{"norm": "layernorm", "attn_scale": 0.125, "init_std_up": 0.0403, "optimizer": "muon_variant", "lr": 0.00284, "schedule": "wsd", "decay_fraction": 0.786, "decay_shape": "linear", "seq_len": 768}
MLP neurons of a small language model. Each row is named by its layer, matrix (up: input weights; down: output weights) and neuron, and shows model dimensions 0-127. Each number is 500 + 25 x the weight over its row's rms, rounded and kept within 0 to 999. Numbers have three digits each.
After each neuron's rows, "fires after" lists the tokens most often just before its 100 highest values on Wikipedia text that the model never trained on. A number after a token or word is its count.

L6.up14:514510516520471490510534520458525461513499514491545532489490515533489495536529510475468463458519472525495488488507563524493502487516436537498491526519526473502489468500530536515484485493468479481516490490457580520548503487515481488479535544499497476492500506527460502494528518506490488496523496466492496529502515501483447461510473470499544532445509527493492532492530503505503449493504
L6.down14:504483497546500485526488498499494500498533480490481460537465483475498504489514538531535565499523536475514445484500487490496482456444476511495497475452502512467516513499467448513552491478472485516509480484469471485494477525503547536505500560513478506530505522479520506493495488503448518489514486515549497493486522527566506501485521471530511453507506510514497512497504509510513494482494
fires after: "h" 20, "b" 16, "ch" 14, "l" 10, "i" 6, " b" 4

L4.up689:543511509504521510448510495489523515485521543518512477460533525491464508488456461467485547556487508471506533521474494497500497457477445465512521485519459496530492507497515511461495529481476526502466504481555509504512460520488555472505514465530531487488497481513472479495464518548477465494486524511477512476500483463496506500488482477487557526516496519521476490540468529506499481492510
L4.down689:538514521481491469479492496489509529477494495462489511513504519495538494496532531515538538513505497481520521497478489449504473486480504457494503512501513570516548493497449452488484545442500500517470485542505536500523487509531512517498514468530474517466517476511481428506498479504506482536469499497469434514508504510518469511512496525506509518478497524486477468497538507469506482479501
fires after: " c" 50, " C" 10, " and" 10, "ec" 4, " m" 4

L2.up704:505483557529478561488503507483496487493477455506517506502482486499491500507450555503506490490461495494526474476503529494531523541514487501474498484450498504439507486502475483509480462473523498483483507505560500486526500510454504488471476532514502508503550473476503473494536518476520487554466551569538484485527507531490521513507539488513482494507463473463480474471515525485519556522502
L2.down704:506520549510485452511490506518513527460468483535515457504489513526492493492556527527516514482516521471531485531502520497476528549532507498524502514484499522500515523482502485479507468503494522463481520471477503488484503515431472479482539481485485482503511489467460493494467502492494461492474500527511451542498489526505492478466481509476480515486483494452487457471475528515489526516514
fires after: " " 33, "." 33, "–" 6, "\n" 4

L7.up378:523531505474532498512472520483459530516514519418481485472499544511496527501488509484501530451486481506473462507508464480494525480469519529508539523513457480508513476502533538491512523474537485502487541514535530538460542499531521485541479478485486541496478535473485496458485512505507477488503523550470552491509444506491526456485476506471507445502524511456469493485534485493478497521510
L7.down378:495533530529501499515494496475548569492489486507515485501502453493494474485492460525498559526464519479512528462526461520502503492463511488497470511459488494475485536489469484463456479513546546525537516472491520486508523487514500501495522510548470515510473503504490513477508500507471489527446515487517541590536506506514504467508528469492532491482456538480513486571463509506548516503485
fires after: "ab" 18, "c" 10, "at" 6, "i" 6, "l" 6, "ar" 5

L2.up719:488517505511518508509491504524497546533496473519493528484495543447528507466468504522510513476471520534504483475496480537519518514490514506461508528467536512451503481500532494498523495558544532486535495482531505524515511513514491480541477525494502493470542447500517539544525498473483477535500481524509506441525505457477466477525501460477509468496471509474520521487513518549488493484541
L2.down719:507510525509512472521503515480509460462530531490488510502518498487494503488497457429488488510521535468499484492512505493503508471515495489490495493539459515535481519512453527488462529509453459515523517517544506537471493500540484494500488467501471518512515514428448515457497512525523527495535467491479508498457516544489487491474508507506495525511464495512471527507497502499539511544539
fires after: "." 26, "," 26, " s" 8, "s" 7, " that" 6, "ed" 4

L3.up223:492462495491502517494484501489539477481539507518479447521530514543469514504501474558471483471490492449537474516465509529482521499480514486509491477546503481502521492458494498504516452548529472520482490510432499438537511487501466542503448503525541472519517485518471543487493499528474501476475539479516470467513494514513498496464531500562434485490523456513465501509499491507498520458517
L3.down223:473516522510440456518508507516484478521470497496537547508447498472502474518483545465482493499488518514493539447514522513510481502491526524499446497467551489472509533519539543472502522524486501491493477474534541512498520505501509514542530487518445516479507488499490467487481482492553478523511462531494519491549492530514507476519466486470580521522534532500503469524483501512515475528501
fires after: " I" 22, " C" 11, "id" 8, " D" 7, "I" 6

L2.up234:454509480514495523498541498478493500517508473527532469542478531543528495487443514496484491502490463491536479506483478501471523530499505482533487509499527508521468474510494523474503493558482540550519495475528517549439495529540534471487486515507536532481548468480488482495535518515473528460476490477466511470481468495509485503512483441519501511475501495474554562511469459500520529501526
L2.down234:517479449525505503503514514515475500493502500482508514501564459493502490505485530492440514488461500505493476468474480516522493490478480547479468513485527499503499477488476439529478504531506500490468531493497494468551499543518516483508479524482453508508544483488494491501529485531521489489489483467525510486521512455506514448463499490468501497529516511519474481487534523464533510516464
fires after: " c" 26, "." 11, " It" 11, " b" 7, " pl" 7, " B" 7

L6.up175:512490514529466491540503527455487485518534495507473548512517509520461531518492447457509462485518448506505478439509483508509496513465505519450462498476482485502471502515491452520467523481466519525520474504500547526536543497498496482508527524501507552517461489499521466490495564535470550511487509549491539510507515459499477500458482508517501476500534456515542495503496518490548520509539
L6.down175:463480463536533517478480501500568527503522487495483496527509469479463491483502513543501501523524497487514534503480492504462474493509501470516539485487494466480504511497492505532571499503480528463487480521506462472518503492464491541509461525521518489515503525472471504477521491490504494469530532519502511480501492469524502544486558509529467527552507532491506469499471478500547534483512
fires after: "l" 21, " st" 15, "st" 7, "r" 7, "h" 6, " j" 6

L6.up431:519525493475459498502490480500538493517537482472500504467479526490431471445486478528528436494533492507544476490516499483511506487499503517457485567486527509451504531506542523520468501539521521527531498531529510537508527490533500484484506483486501499492504532482441483480558499475512486521498488507511538534503464459486465509514535486518464504525477460497509544501501503555483463523501
L6.down431:486488568493481487527499467459434467481468497480487466508504507497520482475504501494464549472492526475501494511523485515479518523500496511557504429540506504500491510513496460466501509457501506489529519492430511494497513525521461507520538534473503466500481465480524470435464520505466503482483526513516475510491491513496482467513492505483518485544510522509501489519480529490481532467489
fires after: "." 17, "ec" 15, "r" 9, " J" 9, " s" 7, " R" 4

L7.up207:515454501500499512507476528502485526451520471555486479483505463509518479486505518518511510506507494523475480468493503512488556483508477542530488473501514528478492488508458493506535511489525493500462454450532491531464463508462457497493502493472511527494498512529539488491472504452534494488531523501508536500512484511505492533486472472523516537558510480529494484505486482502524517501519
L7.down207:531491507477506524502529493457514469538479507528495481465487465466484478483487469509570475516488493496520509491479532496496461524508527485519489444470482472498459551531515503449491503487457538544517516468518509558532506505501507560515476524520494512495488467509505547500484524542508477489497480481528494485468489488531524499473542491502491499489522435546490524468498508488502491523479
fires after: "," 17, "id" 11, "s" 8, " to" 6, "ould" 5, "ing" 5

L6.up641:534470513491516520482509499525516469501505534532499513508494498494475572484474503535493535526536474537570488494503505497483514535466471501504532497536491503484515498531488492461482482474519500525465525480546461514467512478496474465483473495520517478500522484504532458485527465485483469502501503493488488506484545475530498487452491420497532476496497500507478498489516545515515465510519
L6.down641:529473476495494472494482553492493538499473509522509520558504505483487481515513507528522524519562491487468521516512524533526487481493502463506479456469448515523467558484527463477501523511503515511461441518514464457532491532498470525515488484517489512505517487541465490539518526520513557497445485517515506527488498518511497514531532547536487540487537498491470501504453470488531477506484
fires after: " C" 36, " c" 27, " st" 14, " " 5, " t" 5

L3.up47:456465550510510516498493476486493518509481500508501508467523470532516514481511487473499499489486543484515510510507498511463509541487507455485489459515506500499565470462500515527516491518460482468443561489490482503528493502477473524487491503500584499517497486496507543498451523546482527484547504546487517483508501516518525458486510499537503510540505497547498494474525521520490535464517
L3.down47:493486513500516490534528506469502505523438482493537506503489525534515510474474503473517489570492483469502507519497557465468523557490513485515507486506496503474507437491476491512453534510456500471463498492524484514463513518541556491546473501561482506449484498482518480502482514491494477467490481480490478474502498475499493470466502490511514537462478497475503466545523488497508501524472
fires after: " C" 21, ")" 15, "c" 10, "uc" 8, " N" 6, " D" 5

L6.up443:480532535454572509548544501502472491495502490570487526531491494434468466472472450484531491501513468482499546487474503515545528485514520520519490504481495475544499547515492504480499512507481511473515479499555507483477483477515535477510488487490483498531496519546472490437497514511500546493521461470528489527464475492504495506528513515511513538472472495511471504508473499495472510512504
L6.down443:479470485494514481497508500528500460481493484449476477474488503489513513477490501524476499508510487480499424528486516498473523545487493476495524482515508545488499526545480483502471493456485556472485507509518493468515473529530499453530511495439487503509597508536484458528505500493500545484507562535444493520500483476511475479530496466522483499526512534518517460471492507561523472516491
fires after: " re" 25, "iv" 13, "re" 8, " was" 8, " be" 7, " were" 6

L4.up316:508497468453496458499537499509509499504546491494482487503509499515523456465521482520527517509492524470518505527518483514520498486505513532486503496495486494492501552507502519471477507502539530514515491515469503451470485533526526489518507490511495555534523483482478473479478462531484457538507549480475496517541448484481519480513469557496502488468532512463470477515531516500482516540482
L4.down316:524514510500482523500513495495517478543487482488499521508511521447452485516518513495475513500483496504525476473513512519486503512531450530477501443509526491481472511498526490514492506512469507542490518484497484460532511486506487508509475536529499484477508516500505498496521494483534506515505555484519483559453490501455507522486473480523477545539504469494537516502488496539558527517521
fires after: "ct" 18, "it" 16, "and" 14, " O" 7, "ell" 5

L4.up650:476477490519474526480499481514518507494470497471477476499509529517459464535504528506522553505512549500560479467481468481484495458525499494501532491487474541498490505513540526498474395510455565508522477505521503478480497507520491464455546484517505497482510483503517535475511484512484467525507502509497519512522478475469526499510477518526504492508547521469476514482501513482466515539469
L4.down650:531495532452503517491546487479518504505480462519487549537523474494516510510492494502458542534478492508532498453501494509525501513468447493498509512489478515489529512490518488486499487496538484526492492474527494445499460499460474483507493518485559530526498505516491482482499478494512471511482505531512491516480513486547536414525506502557508504464480503510535480515487495532549524504492
fires after: " " 52, " g" 13, " t" 8, "lect" 5

L6.up77:493536510503485563494493511505488457482472491497512504492471498502510457517543478516504512499534454507512517498548471505540506523481453480484495453492506522506506500482528474551469523506475476552493475519528487539484530532500570492490520501507547524504515518522495524485535523530495476505494498480523480475456458511448525558515560455538521458502502502510472501530496481485501481524522
L6.down77:507481464532504469464494484509518509462518527500539508483486596517512463477502472466525514535484523487514479514529458492522483473528493489502506494513528532510506538453505462486497526460509470486501506489505491490522502512506489476506516518491477502523514487472537539488427502531433535480460531503508451512496489510506501502495481499482503503504481513515439463503512511477474485488542
fires after: "el" 23, "ur" 17, "r" 7, " R" 7

L6.up87:507487538550550469488489512496475445495480501484494519488528519529515507484527485443536487491525511507500486526488510492528464521527492491532509492481512508498510479559497524463500514494505501469510476516483485500559517497485522498490467459510568474522475517454552535516490495567506497486516466523488522499521520502500457508564533512496488481492480497491494475524503489465513495467527
L6.down87:433523513501472505472501479474529491502444500547558511505524499504510495482535502505461502498478503495472506464522463505506514544489516471518461489534503497505512506495427510492530518461532507514532477466510487504416518519529521452504523518470496471500451495493500511529489493495482488469478515473543474521535495490473534503471525525558492489523468513517479475509505454513521474511522
fires after: "an" 45, "al" 5, " an" 4

L11.up36:532535522459484499459496530521512450513473484516535493516507523488483494457500508489498493516527524460508486509515496529539471505493502535509470507527455489489461477526508476508473477471557518475520526488518510481518486484505455521508482459514462509489552515524471490533470453518459529511529521496484525494481507519470459497499521505465494497498452519520520518528500479462463482505532
L11.down36:475506511460482474491541530515506507505528454497475534473485509513488510441475511483489494509481487469507511530507514535571500495502509473508466490505504535490493541526507484463474521521517540509508533499541465488516500480565525515476516450507479504486502531478457474477475478525464517479468492445525451513505549534542488513476493514502502493493507486456531485537473496504520503512477
fires after: "p" 12, " H" 9, "f" 9, " h" 8, "H" 8, "b" 7

L7.up53:508466506530473549478513480446495486498509491502515545542478452489485510490510533459486504489557449538453552509489526499524512476522487513458485491495471470474506536536488530481502509504480519552517483492534537545540487485444495498499512496499534464515491535497480507489481510514510527519528519492533491477488538447475524501481511540517523481506498509505489485498481508466489493504516
L7.down53:479459450476537493531491492504507532485503541478529497492508499447500480453489499522517530525486497477496493510571463530499507441498504482471541501524483519489541457485480534511473491502480517523530519515491431496509536474499522508499505477516508482480508500489491521524497498522490476502519498473453502480499504477504478469489510490505483535566446469480496483527492548488540488514514
fires after: "ch" 23, " ch" 12, "r" 9, "h" 8, " sh" 7, "amp" 7

L4.up350:512514505519469488496474465503467490538538522510469492524499489582470488485504527509487505516556548495512491528470510497492514520465507451502505507518461509525501507500513490479506555563488501512517467476524482511487478510496465508488506493462576474494484540504503535457471485528441455468499512499461469482504533513475510475480516517490520500497517485504497481509488474522476472500491
L4.down350:462481502513476510519460500479496464512491533528495495452504532496500521451507545504491519528519495510468491521466493522491514538471495511539511499468505520508510487539480504480569498527485521470501482542472525531491512480494482493507513497517518531481483506512524466496467507493493516493517465455458448485480497486470514479511482505528515537516506536436536454504495526494487504486518
fires after: " C" 45, " c" 32, "o" 4, "c" 4, "he" 4

L6.up200:501472524463519498479498508516492514516454527522531528467549484448470534528462515510489517493518531516493510521481492508490546501494464500514501530509478466480487486558465533506534426543533529545499530460490482526471490500472490501455459503485508527493496489512492464494504472501448510504503488484480500463546513460558480505549507468505552464468496516503528520528476473486492480469496
L6.down200:526491503484489491531550506482568488497496458499479512502510512505490507505453467499519519541514518523481474512479509521494519493487519531481485487470476501492509482480476488485517516488491522522441481500495482486500498531467511507485474507495515557497517484511474475522528478464528515448530486482496505486522511502531482484459522503507520511516477499509509438510486477495511473537485
fires after: " h" 21, " c" 18, " b" 11, "'" 10, " \"" 7

L3.up697:477491463519552513490480521471495521450487520500497538524489509541537561509509491533468520467478497511524542531489464504553507563495532514503493496493518532476519500484510469488520499493476480524467463527460524511480489503441542482490496442527521472492475469479507488491551430468506506485492459493531506469506532494485510474525510452480536523506475507524512457511516515505497513479499
L3.down697:512505481495485481499464561518502537488515520477512541467542453535521524528500490509488541461517523501487535501474492479532496517485485490513460492530507546482509475452476483498475508494534509524477529465484541484491501521486495521499541508525527517492500529516473470517506455572511468509483482505498518470521533489481475456535533489451509520473481517498499485514488544515532484493483
fires after: " p" 28, " was" 7, " B" 6, " P" 6, " b" 5

L4.up674:496504477486474513525510541502543534538496458545499507501503466508473482506501507488460476505491461480493457499438515488497520474502518534468522491505486537445488456480488513492499510529465521491493507536476504489472473534493478531511457504475533522494500509551541537531519498507513514465501446483533486457505510554536482488583478502495522503534535505504493461482501456495458523531514
L4.down674:524463525498522475518513467452492476502518538506517524479490534468497494480493514464488465509429543473480530490546471479485486499483492487533443501527483540497504536500462484489516484527502493499493464519507466507522467468493531495519503474469500469482469511456506462437512512503542483512512493511516477567522503467489555480458475496534514505471498504531500501519524498523548506518523
fires after: "," 21, " a" 15, " A" 11, "." 6, " on" 5, "A" 4

L7.up447:496508489525492492480478507495503487523513525455498516498482520498510512494498526513504525531535486511532503517498490509480509514469484541533486518483423453501483512468479510524503522546513492523498535478452464503465512514503464498512504509514498497472518496440496469501525481479531482531472509538484505470475478534455526498487493480508534464487505522488458494542486470516399464504493
L7.down447:480440550463564499506536521467520447484507543514510508490520517504479477477498500505513521507474503469468503470493492521546466505480517480526475490454480541493500504528494502478472495468479532477534490485536496532489490478529509507449541494490481520512472469497499500541477464498471518486494507459510469543475487473537490503498524512517492537539463514504502506499471542542582521486485
fires after: "ol" 11, " h" 10, "h" 9, "ar" 9, "H" 8, "at" 6

L9.up365:468508485517519503513528479501498485580549464542516517513520519530482486544486501476484488537475483521488520484476493560524501485495527485480503502520499502490534461490471491524515490512483498491527506501480521500533482458456506524468474465471515509534475499523540424511533512498498486528489526507520501513492471540470487471507453518558506502500514504534536464542515482493488497489488
L9.down365:480577496454455492494466524480529524509508509487487481460478489498505495484486530539540498486471491502528504532480520487494513526470482478541496472517495540463532525523486516530548525498486517458477523481525537505488493478475492481541500491489529492458519498519509483463448530511528509467516518489485484516469499475488484511504492491448481479544495546515475493513504514551507503504487
fires after: " was" 27, " is" 10, " be" 6, " were" 5, "en" 5

L7.up358:494512430514516530501477503504508509548519491522493441523506499483455478504489512457447447479463497521490479495496488474480503490480525487555497478469491497511521482514467484457507528531490487482523501506542473488495486491491527559503530522493555498539496519512507507477477488488441505505491512474460500511469528488501492495462484443529486541536561500537524514520433494544518515503508
L7.down358:494529488522496491510505481481518517524500500546475491433538508477518516523559564484511472475442513512492517481515526471474480495492529466510497463448462464518464533494492490484489520508486549501485492504478529525511481478490491463501503453500533500507490506498517523504496528509523460484458487500506468464504520458517480494516480471493493538469482518534509527498503541442456484525507
fires after: "t" 21, " T" 18, " t" 16, " A" 9, "le" 4

L6.up80:449479507503475457510524526527473466527460537494497493480469544497475477526498531527519468458520478512527503454534503501508520553493507500542521493450525490478514517479497499536475512478539509551498454502474474476470528522544489523529546493498507495464515466460483507494505501509508508478520493532547491488483518506465503503478527503488495526502503479488485509473503494492535522503479
L6.down80:490507523476536464506540487536482530511533509477487527512473504497447482505484514546529471471523520544470519511540499479504527482506500495495507528532480521522559477472501500480507500492513479498538462536515527522497543508538474500446508498449493474502530530564480508511466526529507496526487504492460509474515503543475475513453478454459491501554511475524497476504460484502512516523484
fires after: " " 19, "r" 12, "ch" 12, "ar" 8, "ary" 6, "il" 5

L10.up90:523493524546505506509501517473503506489513520516516502471530478492470435484444507529511499492490497506498511506478501526491482498504529513502488493494486529497509514504460470464483516525539518547506515435522514504483504494577481525492502503508489536480516539484499470507462475524455529488494509469499537488447471510448563479510472498486503501504521467453450473493524494489474486543518
L10.down90:485487492480480485503517484541477480502542481505487481458479518496474491500539474528524497529511574541452489465508497525478473497517454548526497513442490533504490502486454498513509526525523528505456524516514479520479530511508449503504521490488503516471483525530474493524463499455517458528502484500511479508517480504545473523451433469551526525486507488491548507517502510484443511526505
fires after: " " 45, "l" 6, "4" 5, "y" 5, "3" 5, "5" 4

L3.up333:480469475521489498471491439495509497477489526501497516448521537503455486470490523509496505522510482479558521500487524494510480553527539472504495505472542521490508516499500510483517470480523535496481493488551533531502530521525540475430512521511504502491521476484519520481491498507511516495473474479523512492540543499507502470524466429491513518496552485493495502479465524459477491513440
L3.down333:502497489527527487522544470485482559489508499537499527474480518489475492538522486573479504508475494522495478530497532502518477521510490507543538509487483499481481488465491450496518491510540542484463462486550530478514493512517452486499507477504535501508542495533464460486505473516506472508515489466506512507452498505520503496481481458478500475506479467448513474471463506514492487526501
fires after: " " 92, "\n" 4

L6.up105:454471469509512492463465496523521489508478567506526496457496515487511531495511519497524538510501517492504510501509472530532498509516521507518482501471510477497504526475467549451495468485441498468508482485494500521463517519493534497496512549505506540482503448489531532518478487505466506501496494519515501539472454500569485490549507474514454507476507525502491530439510502485505485477540
L6.down105:518526440499522442555459517531495510509456484510526468489529497511512489489560467474519506481552490474525490540494504527519485507496489470493539500509497534518541481549508473484498505494489516517493452547502493474567510531493549494488526525430539479522507512505482482499505516525491529486481488496494477511536510491479502506490506506487517488480504484440500497499533485519492451458498
fires after: "-" 16, "c" 12, "on" 12, "ac" 9, "is" 9

L2.up68:511531471528526463508546511482527507489496486500484472477516526513523508457489520486471479470482513480479507499539482507469545517497499513456497524483494561456496496514491484515503522515503541536479488485505476525509518490503495453466507498514486498503519469497438541474515523484483509487495510517527540483477479486525492493509498507558494521482495431454500445483531532466501511448483
L2.down68:521513498534505498479507507447505521497507519459522479491485502512528525479510510512463472465479525488501487491492501466489453530534532484539492532503496507497457492506515521491511494488515561523504477473490502479511505483499494480496511524477471494524555529546496533494480491516507493544537513499531494481482435480509520485489483487464477507488499529497516460460529491451491494468492
fires after: " Y" 16, " P" 12, " S" 10, " p" 9, " R" 9, " D" 8

L4.up325:532469507510470479497489462501517512478507470503479492569421484521553519488449481470527468467509501489512445500518495498475468544513471498527539496481481515479515527518510468488491498469492506482520479496497477480480534488467468509493495496524468480494495495495516512501515477515485492513514525520548545495518473496536505495486546500509522520492473452515509458533523507500456525498486
L4.down325:538466450529502505495484529499501491494531489524449522494473486469515462497500507496446502516532513505478505502486535488495491502502502462465516494533473512526523469476503469488465521508464530544529440489474486508480472514497508526534483528516509519502493542511417558477479553470493494536503484539455504523471518496533491551527476476508552505520499471487541480499462466492495521442503
fires after: " b" 25, " d" 13, " de" 13, "e" 8, " of" 6, "l" 6

L6.up489:478483484518506488480470531452491491506493508476503503496441559494497523561529479483507482459531477520505482468555479529519534495510494518452519483516502492483562496507503483526545515494488500521537490510520472508520491544490535521474503514472515456446535494482516479507476521487504459519491501446504508535487481467462497453514485458458527479509491486526510468528484482462495499514505
L6.down489:475498496525466467496465489522471482485495522526512515493572532520519519495469511467512515511455435478546524545484498482529460476465533515540482516486512498538481503498505475566508447527470485462524511522493512491513487506482517526519476496512502512478508501484544499490522461497449529520511571525473486511481520493479454499536509484497478500501468507487489486485497475472511475515500
fires after: "r" 24, "el" 12, "ol" 11, "l" 8, "ur" 8

L11.up144:454479513489488500519499473529516534543470534474474513536438486536535545527506510524527530517492481504454539497499537461488525453478464463525501537520484499521476464509454525490502526517503511502484522484484494504484510493515496507476461529481550485525564462516527540505523538494481507489499511495491490477450511494533492463500492509500489490508485514494475491506522463502516485456500
L11.down144:538477503508508522509491497501527481501495518490513510495503542533517469505478476504500514526518484479467505474454511496495538489492524471511457514465477510516538511527493492505543507518490486544488453524482526492534490497514492505468443479486494487491500525554476523502493516472491497461510461453534514518502523497565432505502518534539518480505501483511484495485478456486466535489449
fires after: " s" 24, "u" 18, " Sh" 5, "is" 4

L3.up449:457489459517477461451519477497512484480503528505492508450504499502447479454449496528436500535512486497520491500485520521495478575482503489498487527526517465518497521530490563506526510530516501508503477505515501492482521528543564488496487529523564488506490503448505510460508490531480499492487454464505527483492557487516498512486473489482528470496495504536515489483482479475504522505463
L3.down449:502471505531541482497497501480465557479541510518522542514470550464529504527496475539529554466526472495516475555469508507546484497487488479487511473509513450496488513526456534495507491530472535476468490513519499508463494507456459477497485506473544493493502509524466489465486478512506504505516505511492510496476504502527528533464486527468483497477499514473477526512500491511449517535523
fires after: " " 69, " |\n" 21

L3.up376:513541501472493551492474473492502488469493475501480470509462475492480525432501460512510513517522503505484468528526452505508454490482489478474562483510481536474498534519513500485517451536484478460502460506494474507492496463458442493506480530518480511498479493534489541507490464530505487511511523535498490439496497465516560532486507470526520498533468517543487524520489459506504501494489
L3.down376:453474514468490497460499498503482507474513506452512488511439477518494482533486480553497528461520509478499496518501515472515507552509491522474511467448502507466497434475521528469501503514467538497504489507497478461492458526489479489536486494478543531581492482508565491483512498502510481479483490493513483545483478461479512443552495519525475506497509466509544530496534481463477513497528
fires after: " d" 46, "em" 28, " D" 8, "o" 5

L2.up528:484519533524518476526506493471467487505490506503490529538481452462516500456467458534480526480474460476521471508481484512560510491468491503442515474478501490478530497492485507516508493505484524513458495475516525531489468482516492477470449484501523496503544519553502532538530495471510513530498540510509469483518545454468505505478527489498464528513495525429545486481509526524487514511490
L2.down528:501499517491478505440505510522519481508506490486481501525523496502423481537514538496553477541556496516500474520492521477484512534487523482532473502544513512533476488488500498483503507485472480469516520494508507443505499457423537499512533488500503508536504493454464472464504520491548455519493479511505526503509487495537456517458455540484545463535512522501487525539476475491507523471522
fires after: "." 49, "\n\n" 5, "\"" 5, ".\n\n" 4, "3" 4

L3.up65:504519473481471469516496516504542509490475495518507518450447501455494489464516516465534506453488437483524521518485512498500524500506542539507534563512509495493474470569498478507450472508484503473477487504529523510494511521520499502524549488509487509477496492534512489509502502512520501488462556515505502501492483443529478508515552491471477498522451505501477498482508497568504470497486
L3.down65:522498493462500477487472533501497510493493454498506507544513555533488503526494508480475540503537496446509466485494522508473517487482512510506508498513493503512543504450488469457481519516452524560526431504488516531494543490526501512494501515502486496519495484538547507523530475436470542494482508467502529497505491496520484467542529495511510467485506490508502455523474501503461489500482
fires after: "j" 13, " sh" 11, " Sh" 9, "i" 9, " s" 8, "f" 7

L7.up175:505518483518482469471509507526519510496515473484452486489434499506510476511501505500555483535486485483477533515480515506513477520518526524528516467512485475561471502510478505462523539498437497533453481486430486498465507514514513472478452508525509471531490482487519529505468487515535444518512509485500491478510468486500486492482494516499501473519501462513492494487480487491513535510539
L7.down175:471527539527489516494512474489517504451477473538502512452491492500504459473475468491484574484478500519505489480535480520479520512490546475522514489443533546445538518457501552496495491481518505503539469472516497480488464473521543495510486504493501508506513484499543487509484486502467503517460460555479535459519506523499470489480511579527471508505477522536497463483518519533536499504454
fires after: " al" 23, " A" 13, "al" 8, " an" 8, " m" 5

L2.up619:456488509507545487496524494471482485541458451521504494483499486454533529476492512520460509518493513515511468514498528478520486457512506526407531507498480468447485481472491474499480565494462510485497485486472485510535500516490511492480485488495544558495538527497520525516539488474481534513498497479484510452499498479477464528527507500535529530465507496470540459491499539556526504512513
L2.down619:525478482492526439457478497494506455520536531532476490485452483479467497495529500507524468493516494463543517492545517483474493524518483479539499452513508493499505506524451570522492501522514535485506497471535501523541502497486542511536478525467467463502466481457487518445502490522537503502502516495479516497463507502528547511476476501471523501517534467490490527491526477457533487522524
fires after: "," 58, "." 17, " (" 6

L2.up576:557507508499490527485506433465560507505493478477532453467465485524505529524533462493524528514504501510528462509504480499502476498518511488505523445526528492488515532504515493513482469488503551472505467530505486487467543532510489513509484470524544523516502516520492490483474474529519482478447533469524469484479524483504500491510551487476482534520513463539505502537505493501471551456527
L2.down576:513467503509494502463469509498542509473532467507488478493489480476506477472518473484544476473500558516498508531496512512463492519504516489538502546504511516429494499505542459472467543487537513484506490535461502497480449503510515476536498516476511549520529480541501519499484479474508505544488515543476500512473463453536519490522511467509495520493482519544552459536509479499470514482562
fires after: "em" 29, " d" 18, "ss" 11, " f" 9, "l" 6, "s" 4

L6.up270:489512500561518498504498500505488498502527487490461471470482500515522537478501462501538486503493538520456509506515501469503470496542500497502520506509482509512512449520457509515500500530458507528506484513513498508489507475506497520468498553510521488481474515483454478472506503483494499498460504469504522452576470494500516474511518483512463548497534432447482479519491523531507496431508
L6.down270:519544504557500523504473545479508498516519519509465485485506530494522502475528512487512492487455507475494505513489500502509494491532500500514489484514458557520479535503499485491522549504510538503502531466513533494495479456488467475482563477542468516516452509466488498526516458510499471489473508536534474479479528515489424497500507482494474484495540501480517483527511516457517491483471
fires after: " A" 41, " Y" 6, "A" 5

L9.up215:453503508460477505516546509512481519491514494523485476504549463515538522491505542494471477516504484464505489494496529518518538452505447506531484498499491479482475554503520491497502525494497492479512476507476531524483532479440538473509533484490492456494462458473531517559501454508550448527536495504555513517488488504519457491529498512490498538487468499510480464503513568543457521481518
L9.down215:504481506520496462501505528536469531488509483548486519501503531509486478507511504509502466540522485497480474507534471484508531521531534506473489485499506565469514500491515506554533516494533530532507434473464520474544493494518496497486474523485463484502493520534500528466495499503499515516498498449462508486515556488508483485475484489495500543485481487530514545488518492496475509551541
fires after: " f" 14, " the" 11, "at" 9, " F" 9, "ir" 8, " an" 6

L4.up42:470518469503528526531466465487524481529486491508521523511516503495496481460500447507499512434523515520508477436497477494503477525517513546538476504502531478467494507514446509544515497525508513539495547504472506505496536485519494526455511506505488473541513505525485501491476510540511481510463544505484474472496482454463471496515540481533489530503498475548485519546513484498451481500467
L4.down42:498523516480504509508476520499518524465498511498518471517491473490519497502492465522492488520504519517521510514541496511488467538456510498521495484477494468470503464498549508474484512526497471507483532440452535493472504544460512516550508474512540528548529475470501499496489536479488574514508523540477505484538502501518471525498537491472541532541504496519461528532488493508482486504508
fires after: " d" 25, "l" 15, " D" 9, " r" 8, "R" 8, "el" 6

L6.up537:430523507515532536471518502468514574536489504487472475523501520472486514448505488516465476486526515463484517480484525501500510509470506488525468489489494512486497446467435512489505482488506483506463472487527501527496533518487551507467494504495493470503490453527486505519472493491493496523529471493509500509469554484497452508524518476478521493472544502487533499485489502510486528523548
L6.down537:533485488526471454515525485514513480540477470484489520546479534539466496514524502516517496527487515494485495505515494477494519478498497522484502464529520499506498488485471478540526509520516474550501480484474483479460510530486507532494478516493504511501504495516502527551504494554500506464511486498483468472558502486559543501490494514569476553485444470460513469501535475502471502500488
fires after: " the" 28, " an" 19, "ut" 7, " t" 6, " a" 5, " o" 5